{"num_attention_heads": 15, "hidden_act": "swiglu", "norm": "rmsnorm", "norm_eps": 1e-06, "positions": "learned+rope", "attn_scale": 0.125, "bias": "none", "tie_word_embeddings": false, "optimizer": "muon", "learning_rate": 0.00694, "beta1": 0.95, "batch_tokens": [131072, 262144], "max_steps": 8692}
MLP neurons of a small language model. Each row is named by its layer, matrix (gate and up: input weights) and neuron, and shows model dimensions 144-207. Each number is 200 + 20 x the weight over its row's rms, rounded and kept within 0 to 999. A neuron's up and down rows have the sign that makes its largest values positive.
A block is one neuron, or neurons of one layer that tend to fire together. After each block is what it responds to, as a language model described it from the Wikipedia text at the highest values.

L9.gate2,162,215,207,169,190,203,242,223,211,249,234,199,177,198,176,187,170,208,179,241,212,227,219,210,208,173,171,194,202,210,195,183,183,168,217,187,203,201,203,142,219,201,181,212,185,225,198,196,208,217,213,218,231,218,209,229,211,185,196,242,198,171,192,206
L9.up2,193,198,217,198,226,202,180,179,168,195,187,199,199,168,184,194,237,232,198,220,230,233,226,211,213,189,164,212,219,184,232,186,180,198,214,195,155,246,191,201,192,191,232,203,174,179,217,185,175,221,232,223,234,200,196,182,181,189,211,220,192,169,213,202
L9.gate324,181,194,195,197,209,226,176,173,177,197,225,219,196,197,227,216,178,228,169,163,197,210,195,199,172,166,150,219,220,222,187,171,223,219,196,227,206,172,159,231,200,224,202,223,237,180,208,210,224,176,210,185,213,187,195,210,184,247,171,214,209,179,224,221
L9.up324,187,174,206,228,205,249,156,224,183,184,209,154,206,156,182,179,192,190,221,203,198,189,218,194,204,187,176,173,200,202,167,144,202,214,220,208,241,178,207,148,235,191,205,191,205,220,216,231,205,229,212,204,203,224,187,181,203,197,175,178,200,185,180,222
L9.gate375,209,224,185,183,217,236,214,180,206,209,192,198,184,207,223,204,182,215,198,181,177,183,180,237,233,182,215,176,242,203,178,221,169,218,192,194,177,188,181,174,194,222,168,181,191,204,187,195,201,220,196,217,200,179,206,190,188,205,187,177,220,221,207,208
L9.up375,218,205,192,177,220,229,187,208,190,204,275,180,223,191,208,214,198,219,197,167,177,193,188,217,209,187,186,165,191,230,178,210,259,225,243,228,221,201,197,174,194,232,212,205,208,192,177,221,186,220,202,229,203,205,200,210,170,176,220,217,213,218,210,201
L9.gate377,178,184,213,203,213,174,180,204,203,170,214,185,145,211,180,218,204,216,204,188,176,152,195,156,203,211,202,209,203,181,204,226,209,199,225,219,203,208,226,216,216,219,191,171,193,180,198,222,224,169,192,215,197,227,195,188,174,211,182,181,187,185,181,201
L9.up377,193,199,194,181,206,224,190,164,223,212,198,160,236,204,185,170,196,196,205,178,221,223,194,222,202,201,202,226,186,213,194,178,195,222,200,183,184,196,173,200,206,209,211,216,207,179,217,201,210,212,196,205,200,218,197,186,163,177,226,189,223,180,214,187
L9.gate516,193,218,186,215,205,190,184,223,225,199,218,208,214,210,167,200,167,200,156,200,171,213,187,206,200,226,193,181,174,188,176,195,174,172,184,195,175,208,190,162,204,215,207,219,186,202,237,202,202,205,225,237,205,201,228,189,215,201,190,212,251,188,194,215
L9.up516,176,268,186,177,225,197,182,202,211,182,184,197,201,200,259,206,196,191,177,194,170,212,228,212,192,226,181,227,181,223,246,186,203,201,194,213,153,214,163,191,219,214,185,196,162,170,180,200,180,168,192,219,201,159,187,180,202,201,205,195,216,196,200,197
L9.gate570,187,207,173,191,176,166,225,167,221,183,199,185,193,204,239,190,194,241,210,226,210,178,231,230,208,181,185,191,200,216,193,198,204,177,206,195,194,199,186,176,229,192,188,199,232,176,162,201,207,166,234,208,201,194,204,182,195,224,212,193,198,245,222,222
L9.up570,221,182,225,200,205,197,173,188,207,204,201,209,192,209,210,212,214,197,169,178,212,188,162,181,203,173,198,209,210,225,203,218,214,179,202,150,196,246,189,154,235,229,160,202,209,198,165,178,230,163,192,196,173,204,177,189,176,207,192,231,202,179,210,232
L9.gate870,184,216,166,213,191,204,209,193,189,195,183,179,183,203,172,177,220,220,194,176,189,196,223,180,258,177,175,197,208,207,173,180,201,219,228,229,201,197,195,204,177,197,226,187,201,193,196,186,188,186,220,199,190,178,198,157,160,187,208,195,221,194,205,196
L9.up870,201,196,164,197,227,225,218,217,165,195,201,172,211,204,193,195,179,189,200,176,155,187,206,203,220,210,170,205,175,180,210,181,204,218,219,219,185,220,222,190,192,249,199,169,165,232,202,202,217,200,205,229,217,214,189,196,165,224,228,191,206,179,227,213
L9.gate942,171,224,175,214,237,169,206,210,169,215,200,207,170,195,196,227,183,230,207,190,172,191,196,220,172,182,206,203,214,219,202,181,190,234,211,167,231,193,193,201,205,214,171,224,184,201,195,195,165,217,186,195,235,215,200,244,207,226,244,219,210,206,201,185
L9.up942,193,208,194,219,217,224,209,208,227,211,202,182,167,210,201,187,193,212,183,237,177,187,200,199,208,191,204,193,198,198,200,191,204,216,183,236,194,192,187,205,251,206,228,234,213,202,188,225,209,208,221,192,217,182,193,206,175,167,201,184,176,195,203,229
L9.gate1100,177,198,220,167,173,230,186,203,190,196,179,190,207,203,195,216,201,231,202,216,189,215,205,196,204,227,179,204,235,198,169,196,232,235,197,191,218,194,194,206,189,230,182,213,198,209,201,185,228,203,168,191,195,203,194,181,172,193,184,168,190,197,222,205
L9.up1100,220,201,187,213,218,220,197,227,175,167,201,243,144,182,201,178,201,219,158,189,199,205,203,200,225,158,213,260,184,194,227,200,180,188,200,176,195,178,227,216,176,203,198,191,163,191,196,183,175,174,229,209,204,215,194,200,149,209,194,223,204,195,215,214
L9.gate1106,186,222,193,196,220,179,195,198,199,171,202,231,187,188,211,207,216,198,202,209,181,204,195,226,207,235,194,233,180,203,198,202,250,204,222,194,186,216,222,225,214,210,186,224,199,189,189,186,202,181,215,164,192,220,179,180,221,176,200,196,238,203,187,209
L9.up1106,180,191,175,208,174,182,236,219,216,186,217,206,193,210,214,196,225,210,203,204,234,208,218,214,201,178,203,206,189,183,202,230,195,201,178,223,220,218,169,198,188,200,179,215,192,223,188,162,197,189,202,204,175,190,177,196,184,191,209,208,212,174,215,186
L9.gate1154,177,210,183,187,230,215,179,194,172,200,207,234,178,202,173,202,208,185,230,178,179,209,180,209,223,153,196,187,246,192,187,187,205,207,226,230,201,212,177,211,210,218,228,201,192,199,188,211,172,171,165,209,172,232,172,206,185,164,204,197,185,199,219,150
L9.up1154,217,217,203,204,213,221,186,171,196,194,218,171,183,167,179,188,186,204,191,191,202,237,200,231,189,172,231,203,209,170,203,202,193,223,189,224,171,210,214,212,202,204,166,177,184,189,196,188,198,195,206,192,182,179,224,201,207,220,189,211,228,196,201,238
L9.gate1244,183,224,179,214,231,229,216,208,189,190,245,201,130,216,169,168,233,212,169,220,192,197,188,243,204,212,192,179,229,237,197,196,217,215,208,214,212,174,173,171,202,180,195,172,148,184,221,207,189,224,199,172,183,215,165,178,189,193,208,178,193,174,237,194
L9.up1244,227,197,178,149,196,230,192,189,176,167,208,197,195,213,230,175,213,190,167,199,182,203,217,211,169,173,192,176,186,179,192,211,191,205,201,185,182,202,142,198,184,190,207,202,164,210,207,210,222,179,191,188,201,222,199,177,174,197,172,180,195,192,209,187
L9.gate1329,209,189,211,168,184,232,216,241,181,209,215,195,232,183,188,234,208,233,203,202,190,220,202,211,218,258,204,194,189,225,185,188,166,189,212,236,193,180,193,204,178,189,202,183,191,192,191,207,239,183,198,147,211,205,201,213,214,238,207,223,213,176,150,186
L9.up1329,184,201,203,187,171,195,177,196,229,188,227,184,210,198,161,201,192,215,191,211,168,175,219,214,186,174,198,188,204,199,165,210,205,197,170,166,193,178,190,234,223,171,207,214,186,189,217,200,210,173,221,158,193,197,160,196,201,195,219,165,201,171,210,186
L9.gate1565,180,159,166,201,152,217,208,200,201,163,201,170,197,189,200,191,213,192,216,208,196,198,214,202,205,191,145,189,206,219,187,164,200,211,199,189,175,212,181,196,218,236,182,230,189,204,209,197,230,202,201,214,184,203,194,180,219,193,205,189,197,198,226,185
L9.up1565,202,213,226,238,205,235,231,188,216,212,217,153,188,183,193,192,182,222,223,243,200,210,214,200,213,192,174,199,237,196,165,164,158,214,193,179,216,204,156,148,211,214,195,202,209,213,183,176,204,182,191,237,224,205,189,207,179,161,180,183,214,231,208,198
L9.gate1609,203,174,199,217,227,201,186,190,175,198,231,182,190,195,212,194,207,172,195,233,214,195,240,189,221,167,184,196,203,225,198,232,209,212,191,207,214,228,214,182,204,208,210,190,211,213,220,207,176,187,215,201,186,196,211,181,219,207,162,170,249,177,246,219
L9.up1609,176,245,193,202,172,228,164,178,214,221,177,196,211,186,207,175,191,197,206,183,168,197,189,207,213,168,201,186,220,185,201,189,223,181,170,191,183,200,205,187,170,198,254,177,193,199,199,191,161,180,195,195,234,192,187,159,214,220,164,234,177,183,227,182
L9.gate1668,188,228,192,192,194,223,182,221,190,185,206,159,188,195,219,213,204,196,194,209,185,185,179,217,212,196,199,236,226,228,211,226,200,196,182,231,159,199,237,223,180,207,177,168,191,175,211,194,186,179,210,182,196,193,187,169,171,211,200,186,214,172,220,206
L9.up1668,201,197,224,237,227,188,193,217,227,157,202,185,195,191,177,197,212,229,202,196,207,221,190,227,152,208,202,195,212,194,181,211,192,224,198,191,173,215,198,209,234,163,235,188,201,181,194,166,186,185,201,219,191,206,191,197,186,218,174,181,256,203,201,217
Description: Clause-ending commas. Commas, often fused with closing brackets or quotes, ending a complete clause mid-sentence, before and, which, who, but, or an appositive.

L9.gate97,183,228,199,249,211,203,165,198,160,199,222,208,237,206,245,149,201,189,168,167,199,163,222,199,201,211,182,208,225,201,191,213,223,223,257,196,205,224,167,230,193,234,209,200,216,168,219,193,182,231,214,193,189,199,241,162,176,206,213,230,186,217,208,179
L9.up97,201,221,202,238,204,233,203,176,192,180,202,204,189,178,240,184,207,193,187,183,199,199,168,193,223,173,175,208,213,156,223,198,225,213,180,197,205,240,207,225,197,179,190,206,185,204,215,177,210,198,174,200,202,214,233,211,230,219,167,184,161,245,170,231
L9.gate202,234,203,207,185,178,212,181,167,228,196,220,253,197,171,206,217,194,229,203,237,206,189,187,181,245,240,156,234,201,189,187,175,231,205,216,190,235,204,182,167,221,175,204,196,203,172,208,179,207,210,201,234,216,169,215,230,192,192,188,176,214,217,200,189
L9.up202,184,204,163,182,234,212,219,179,199,168,208,200,195,184,202,192,200,185,179,206,175,189,198,215,231,212,187,175,217,189,217,178,213,188,195,185,192,212,200,208,214,248,199,172,218,213,192,210,184,189,210,225,218,194,199,224,227,232,221,209,223,211,183,201
L9.gate286,192,224,152,230,196,202,204,173,201,169,209,232,191,227,221,163,180,224,203,181,197,192,205,178,221,221,220,187,210,208,200,207,209,220,208,227,214,215,203,200,213,195,152,206,187,183,193,198,217,192,184,184,238,195,220,205,216,183,234,198,182,185,182,164
L9.up286,188,204,192,203,219,216,227,207,190,193,131,214,211,186,193,178,220,198,167,192,205,217,211,168,228,206,205,228,213,198,170,207,201,184,217,219,158,193,206,196,173,190,235,181,217,179,186,194,169,188,181,222,204,196,217,202,203,195,172,219,176,201,216,216
L9.gate394,183,209,226,158,211,235,170,177,216,219,199,217,211,216,193,223,218,231,210,221,184,187,175,197,229,223,201,213,182,193,195,215,187,203,210,191,234,211,203,202,222,256,206,202,206,176,169,198,172,215,187,190,167,207,186,206,152,200,224,203,193,208,211,202
L9.up394,168,202,214,196,190,207,210,194,211,199,195,238,211,204,204,223,239,184,166,183,223,186,187,171,192,180,213,225,213,195,190,195,216,198,211,172,192,208,190,211,180,197,204,196,172,195,196,152,196,196,202,208,205,218,201,197,196,226,241,205,193,197,199,199
L9.gate399,202,196,201,152,200,209,174,182,277,179,191,225,201,191,219,183,239,219,240,207,211,189,171,207,175,203,227,210,176,201,176,190,195,234,206,215,201,174,238,199,179,186,200,218,198,193,198,205,182,221,198,206,204,219,177,177,207,176,201,202,224,210,155,200
L9.up399,201,180,192,174,186,171,167,203,200,186,178,204,217,203,197,218,219,210,207,246,209,171,196,219,187,201,225,176,212,206,172,196,184,197,220,232,186,198,187,218,189,194,240,229,193,199,184,211,200,220,179,217,199,201,191,169,171,215,198,182,208,233,221,190
L9.gate534,193,218,194,186,194,233,195,204,196,226,238,188,192,180,156,222,202,208,184,178,196,186,195,181,178,183,211,173,198,196,185,169,193,210,192,194,220,243,198,215,190,195,197,242,194,202,200,214,199,172,199,186,211,224,200,151,198,221,162,211,208,213,220,194
L9.up534,197,188,212,209,212,181,179,174,217,213,203,230,176,203,207,182,232,191,195,176,173,186,177,216,162,183,209,198,210,226,151,212,207,173,211,223,184,236,199,184,199,211,179,219,201,166,196,176,227,191,226,214,181,207,194,197,199,169,174,247,186,198,207,194
L9.gate561,192,185,194,195,210,185,210,199,190,200,168,176,166,156,228,194,191,236,198,220,199,173,220,182,238,202,213,180,222,191,184,204,240,233,216,210,230,205,234,202,181,214,175,160,202,185,188,183,189,213,191,243,244,213,210,199,190,202,195,216,175,219,225,226
L9.up561,197,165,198,192,220,199,210,188,208,196,220,221,188,178,202,168,173,199,187,164,218,191,212,234,227,187,217,192,197,190,209,211,251,194,205,208,221,230,177,225,189,190,212,170,198,186,219,181,191,197,247,253,206,239,188,192,184,203,164,218,174,216,219,162
L9.gate647,204,210,186,217,195,209,170,222,161,219,204,163,199,172,185,195,201,212,216,203,175,189,189,182,232,176,202,235,211,143,206,175,236,204,228,175,208,197,224,166,183,187,230,206,207,158,218,198,195,184,155,209,186,217,183,211,173,216,191,204,183,173,207,233
L9.up647,222,226,192,216,193,190,206,201,203,190,226,209,206,194,200,211,146,196,212,147,164,238,206,215,189,191,220,209,236,178,190,202,219,207,212,160,209,187,188,178,200,213,213,196,169,192,217,217,187,193,189,214,204,202,196,187,207,211,220,209,169,209,210,192
L9.gate712,194,177,223,202,228,203,170,209,187,169,220,213,187,196,212,166,196,225,162,217,192,202,199,188,236,181,212,176,178,223,170,229,220,210,180,154,197,184,244,177,193,201,182,205,180,199,227,204,189,162,211,242,199,166,156,163,212,213,188,206,188,222,198,195
L9.up712,229,224,213,234,178,231,175,172,189,171,220,205,174,182,145,206,183,213,161,180,194,184,177,171,234,177,192,187,175,196,183,215,211,199,168,194,210,234,198,194,204,196,217,229,175,204,197,219,166,226,214,209,181,172,179,175,217,205,193,243,246,238,177,203
L9.gate923,218,226,232,200,212,213,189,186,167,197,213,182,222,190,226,190,189,178,175,214,189,226,217,207,225,201,205,172,194,181,223,197,211,224,224,188,226,201,202,219,170,218,196,194,198,204,228,195,171,196,204,224,204,188,191,186,176,222,197,198,227,219,168,248
L9.up923,212,181,224,198,198,194,170,246,174,187,169,215,212,170,247,200,201,220,211,209,227,238,233,232,222,196,165,186,206,210,189,220,165,216,209,187,209,211,222,174,169,198,238,211,234,200,186,197,228,211,213,192,260,224,216,206,208,197,162,226,210,233,199,204
L9.gate953,190,192,228,169,199,239,196,182,206,176,157,178,182,181,206,200,214,201,219,188,187,214,189,194,223,189,168,154,226,233,194,223,222,217,223,212,197,210,197,192,211,216,226,197,172,176,218,203,191,199,226,184,216,199,233,210,155,176,185,190,218,192,202,174
L9.up953,197,140,199,212,194,213,185,173,183,197,173,156,221,198,192,166,207,188,219,203,201,233,190,199,223,179,213,180,216,188,193,209,221,164,218,235,245,201,226,201,206,189,210,194,204,205,199,225,239,215,227,216,177,233,194,225,165,223,186,221,187,181,174,189
L9.gate1019,180,222,193,191,196,188,170,213,171,202,219,198,212,189,184,230,210,205,196,236,192,201,189,211,202,211,179,218,192,232,195,175,161,195,194,185,234,219,204,211,194,189,149,228,211,205,228,187,196,232,217,186,200,236,204,180,179,182,173,219,206,237,186,189
L9.up1019,222,240,216,183,215,183,212,182,182,197,212,219,200,220,225,205,214,198,205,216,194,204,186,200,203,215,201,210,190,212,204,184,203,185,239,175,205,216,185,185,181,176,243,206,186,175,232,228,228,197,229,184,193,220,191,190,177,199,232,181,201,205,186,191
L9.gate1161,229,204,196,206,180,181,193,196,220,156,217,224,210,206,192,192,215,245,192,209,224,196,200,231,168,188,180,223,176,202,153,203,205,188,190,196,171,208,203,205,166,199,201,232,184,221,211,213,191,214,202,187,190,192,219,194,213,172,199,189,207,192,205,201
L9.up1161,180,174,208,190,221,185,188,210,156,202,211,198,214,240,220,204,225,203,230,218,193,173,190,158,205,213,183,231,217,207,157,213,221,195,238,178,222,218,195,184,208,193,176,215,226,195,210,202,182,176,176,176,195,229,159,204,234,203,183,217,219,177,238,213
L9.gate1172,223,166,248,246,186,184,198,198,202,192,197,204,193,198,225,226,184,212,197,158,214,180,181,175,221,251,187,214,185,225,196,198,191,179,219,204,161,198,207,188,212,207,203,237,200,206,222,220,175,234,197,202,190,186,185,186,147,200,176,191,162,189,176,213
L9.up1172,209,187,199,209,194,215,231,243,182,204,162,212,200,192,209,209,233,202,174,154,234,207,193,201,196,197,212,192,207,214,208,206,218,205,168,201,187,185,206,206,217,249,206,213,218,185,171,200,212,208,193,168,199,216,202,182,189,184,199,199,197,188,191,204
L9.gate1477,163,228,182,221,195,192,199,180,186,215,192,214,206,181,214,180,249,222,185,236,189,190,204,201,197,213,175,232,216,178,203,177,216,179,190,206,163,217,218,208,214,232,176,206,208,202,228,173,219,183,166,173,217,205,212,191,186,189,187,199,229,211,224,181
L9.up1477,208,243,221,179,188,230,243,232,211,224,185,227,198,185,205,209,163,194,163,196,201,181,204,209,181,185,181,212,210,187,206,246,254,214,192,202,162,190,216,203,203,195,208,202,169,197,185,229,218,211,231,231,223,229,206,172,173,209,206,184,205,227,200,195
L9.gate1566,228,184,198,204,172,209,196,179,229,197,187,188,175,222,180,204,228,222,179,185,183,192,176,199,200,205,192,215,192,197,192,198,189,196,202,182,202,190,208,161,204,184,189,187,193,196,209,145,260,185,216,235,231,195,222,165,192,174,195,214,177,213,171,180
L9.up1566,233,207,190,175,180,204,197,184,200,189,174,208,163,218,176,220,239,191,214,202,204,200,194,178,220,190,218,214,182,157,193,193,249,220,211,218,216,168,218,212,237,233,209,217,177,232,147,208,205,162,190,201,237,191,188,190,153,229,198,203,216,183,178,204
Description: Birth-year end, pre-place tokens. Final digit of a birth year before the death date in biography openings (174-5, 187-8), and words or separators just before a place name (in, of, to, commas, table bars).

L5.gate621,192,197,181,195,198,239,169,188,196,172,221,171,187,210,196,170,177,201,226,217,186,194,177,203,231,198,192,199,206,179,183,226,187,186,186,220,213,212,189,191,200,178,181,208,198,181,177,171,236,205,208,202,181,191,185,193,204,191,211,187,251,195,221,191
L5.up621,165,232,204,199,178,189,188,196,218,222,206,198,176,239,193,197,187,188,205,224,209,205,223,205,214,191,188,229,172,231,206,186,238,204,194,226,182,241,243,203,215,218,178,187,184,166,143,220,235,194,188,205,215,196,185,170,190,206,209,197,209,215,200,170
L5.gate1336,174,183,203,198,236,230,198,197,217,198,182,179,139,162,186,221,207,223,202,223,191,184,181,201,214,190,184,199,210,243,204,184,201,220,221,236,210,224,213,237,208,175,191,195,181,167,207,209,180,193,185,218,204,225,168,203,177,209,198,201,228,211,180,245
L5.up1336,203,220,202,182,195,254,226,178,217,178,218,188,189,176,197,209,214,181,148,181,182,199,206,182,178,206,207,161,213,231,214,167,160,199,194,210,196,214,201,209,203,148,190,178,228,197,185,198,196,199,210,201,164,214,182,204,214,190,215,170,196,204,222,212
L5.gate1341,184,194,181,206,186,221,203,174,196,169,224,166,220,201,217,171,197,230,180,211,172,210,194,180,237,182,188,205,190,224,209,182,229,218,220,201,189,199,176,239,196,201,205,173,212,182,208,185,226,188,189,200,186,203,158,178,222,185,195,172,227,178,229,190
L5.up1341,203,222,172,204,259,185,174,144,220,136,218,219,191,237,240,200,217,189,170,215,207,187,195,207,186,159,158,200,207,210,198,180,228,182,200,209,197,230,199,202,222,176,194,199,222,206,211,150,179,197,193,179,221,189,189,219,235,190,213,204,228,201,213,201
L5.gate1354,177,152,209,202,221,249,201,213,192,187,179,202,173,203,222,222,199,181,181,197,225,215,171,152,193,155,202,180,187,203,221,221,171,197,216,214,203,181,226,186,185,168,160,221,240,192,216,212,190,199,187,192,159,212,182,217,195,172,213,199,235,223,192,220
L5.up1354,200,179,214,213,200,212,208,191,157,214,200,214,186,212,205,220,188,189,173,201,203,169,166,226,194,152,200,198,190,202,197,170,206,206,247,204,157,207,200,236,217,166,181,194,198,166,175,183,198,157,170,168,166,203,190,190,231,198,208,188,184,219,176,185
Description: List item separators. Commas, semicolons, closing brackets and "and" that end one item of a list, often after a long or parenthetical item, e.g. "Der Meister und Margarita," and "(1612), and".

L5.gate320,210,214,211,217,224,215,221,200,189,201,162,230,184,192,204,216,215,203,189,207,234,192,174,203,201,202,197,198,231,202,195,199,208,194,229,197,258,184,208,234,180,215,192,187,208,200,220,205,192,197,218,197,197,239,182,235,193,240,172,167,196,188,205,196
L5.up320,201,206,132,166,172,232,209,207,228,198,192,186,213,206,205,209,201,179,179,200,189,200,213,189,197,191,194,200,182,184,221,194,217,191,226,166,181,216,233,211,197,154,178,215,202,215,210,223,189,176,209,226,189,193,193,242,208,213,185,191,165,225,193,183
L5.gate582,194,192,210,206,231,213,209,165,210,201,175,196,191,183,205,217,200,180,194,199,184,195,204,213,241,192,208,200,193,192,216,206,224,205,205,216,182,171,241,208,179,185,158,223,205,230,207,174,186,170,186,193,180,183,202,197,173,212,208,200,141,191,187,188
L5.up582,223,190,214,166,210,201,185,214,213,221,189,189,229,211,188,229,177,229,191,219,209,195,207,213,195,185,191,202,206,212,208,212,217,203,221,245,186,184,183,205,171,204,195,225,204,210,158,192,184,203,194,182,225,184,220,204,187,206,209,171,249,187,201,233
L5.gate1371,182,189,188,227,241,195,190,200,198,233,236,212,172,164,248,169,197,198,191,213,210,189,188,191,224,183,238,215,234,200,190,215,213,185,203,217,174,208,166,180,223,212,209,215,181,170,170,233,181,182,184,210,207,153,214,218,174,202,205,206,204,189,165,202
L5.up1371,175,206,204,205,218,200,210,222,196,230,221,227,207,222,222,205,165,212,185,163,193,207,183,206,218,202,232,198,208,224,172,182,216,188,228,180,189,189,200,192,182,195,224,246,234,203,211,207,181,211,176,214,199,201,249,229,195,170,175,252,225,188,244,202
L5.gate1443,190,147,182,189,217,203,181,203,196,166,183,222,215,205,163,214,221,163,196,194,200,172,177,189,224,200,215,201,216,213,208,173,227,170,197,166,192,179,166,203,159,167,173,217,225,222,239,222,183,210,228,190,180,187,187,232,189,213,197,172,161,188,201,195
L5.up1443,209,193,210,193,184,223,187,185,194,221,203,201,227,187,193,185,200,161,215,199,231,192,176,188,187,215,209,197,248,220,173,205,211,216,157,167,191,177,216,198,174,207,199,253,201,228,207,201,177,201,166,216,196,184,181,222,204,215,159,181,191,183,126,187
Description: Birth date completion. Final digit or space in birth dates in biography openings, and "to" after a birthplace, such as "born 28 January 197|7", "born in Damoh… to".

L7.gate1283,179,222,195,206,213,203,190,214,187,195,226,145,169,169,200,166,208,206,204,161,205,209,226,195,256,204,191,233,193,215,205,203,223,224,188,215,183,231,195,223,178,223,207,183,199,207,239,215,215,178,192,211,189,230,129,188,219,168,214,184,228,180,182,210
L7.up1283,242,220,205,250,238,210,192,212,200,184,198,220,196,176,203,232,227,220,161,209,169,189,200,220,146,185,220,203,209,189,177,214,175,196,218,208,240,188,204,205,192,207,193,225,201,192,170,207,183,199,229,212,185,193,229,211,173,187,203,213,198,209,203,180
Description: Clause-ending commas. Commas closing a complete main clause, before a continuation like and, which, but, when, or including, e.g. "through the 1970s, when".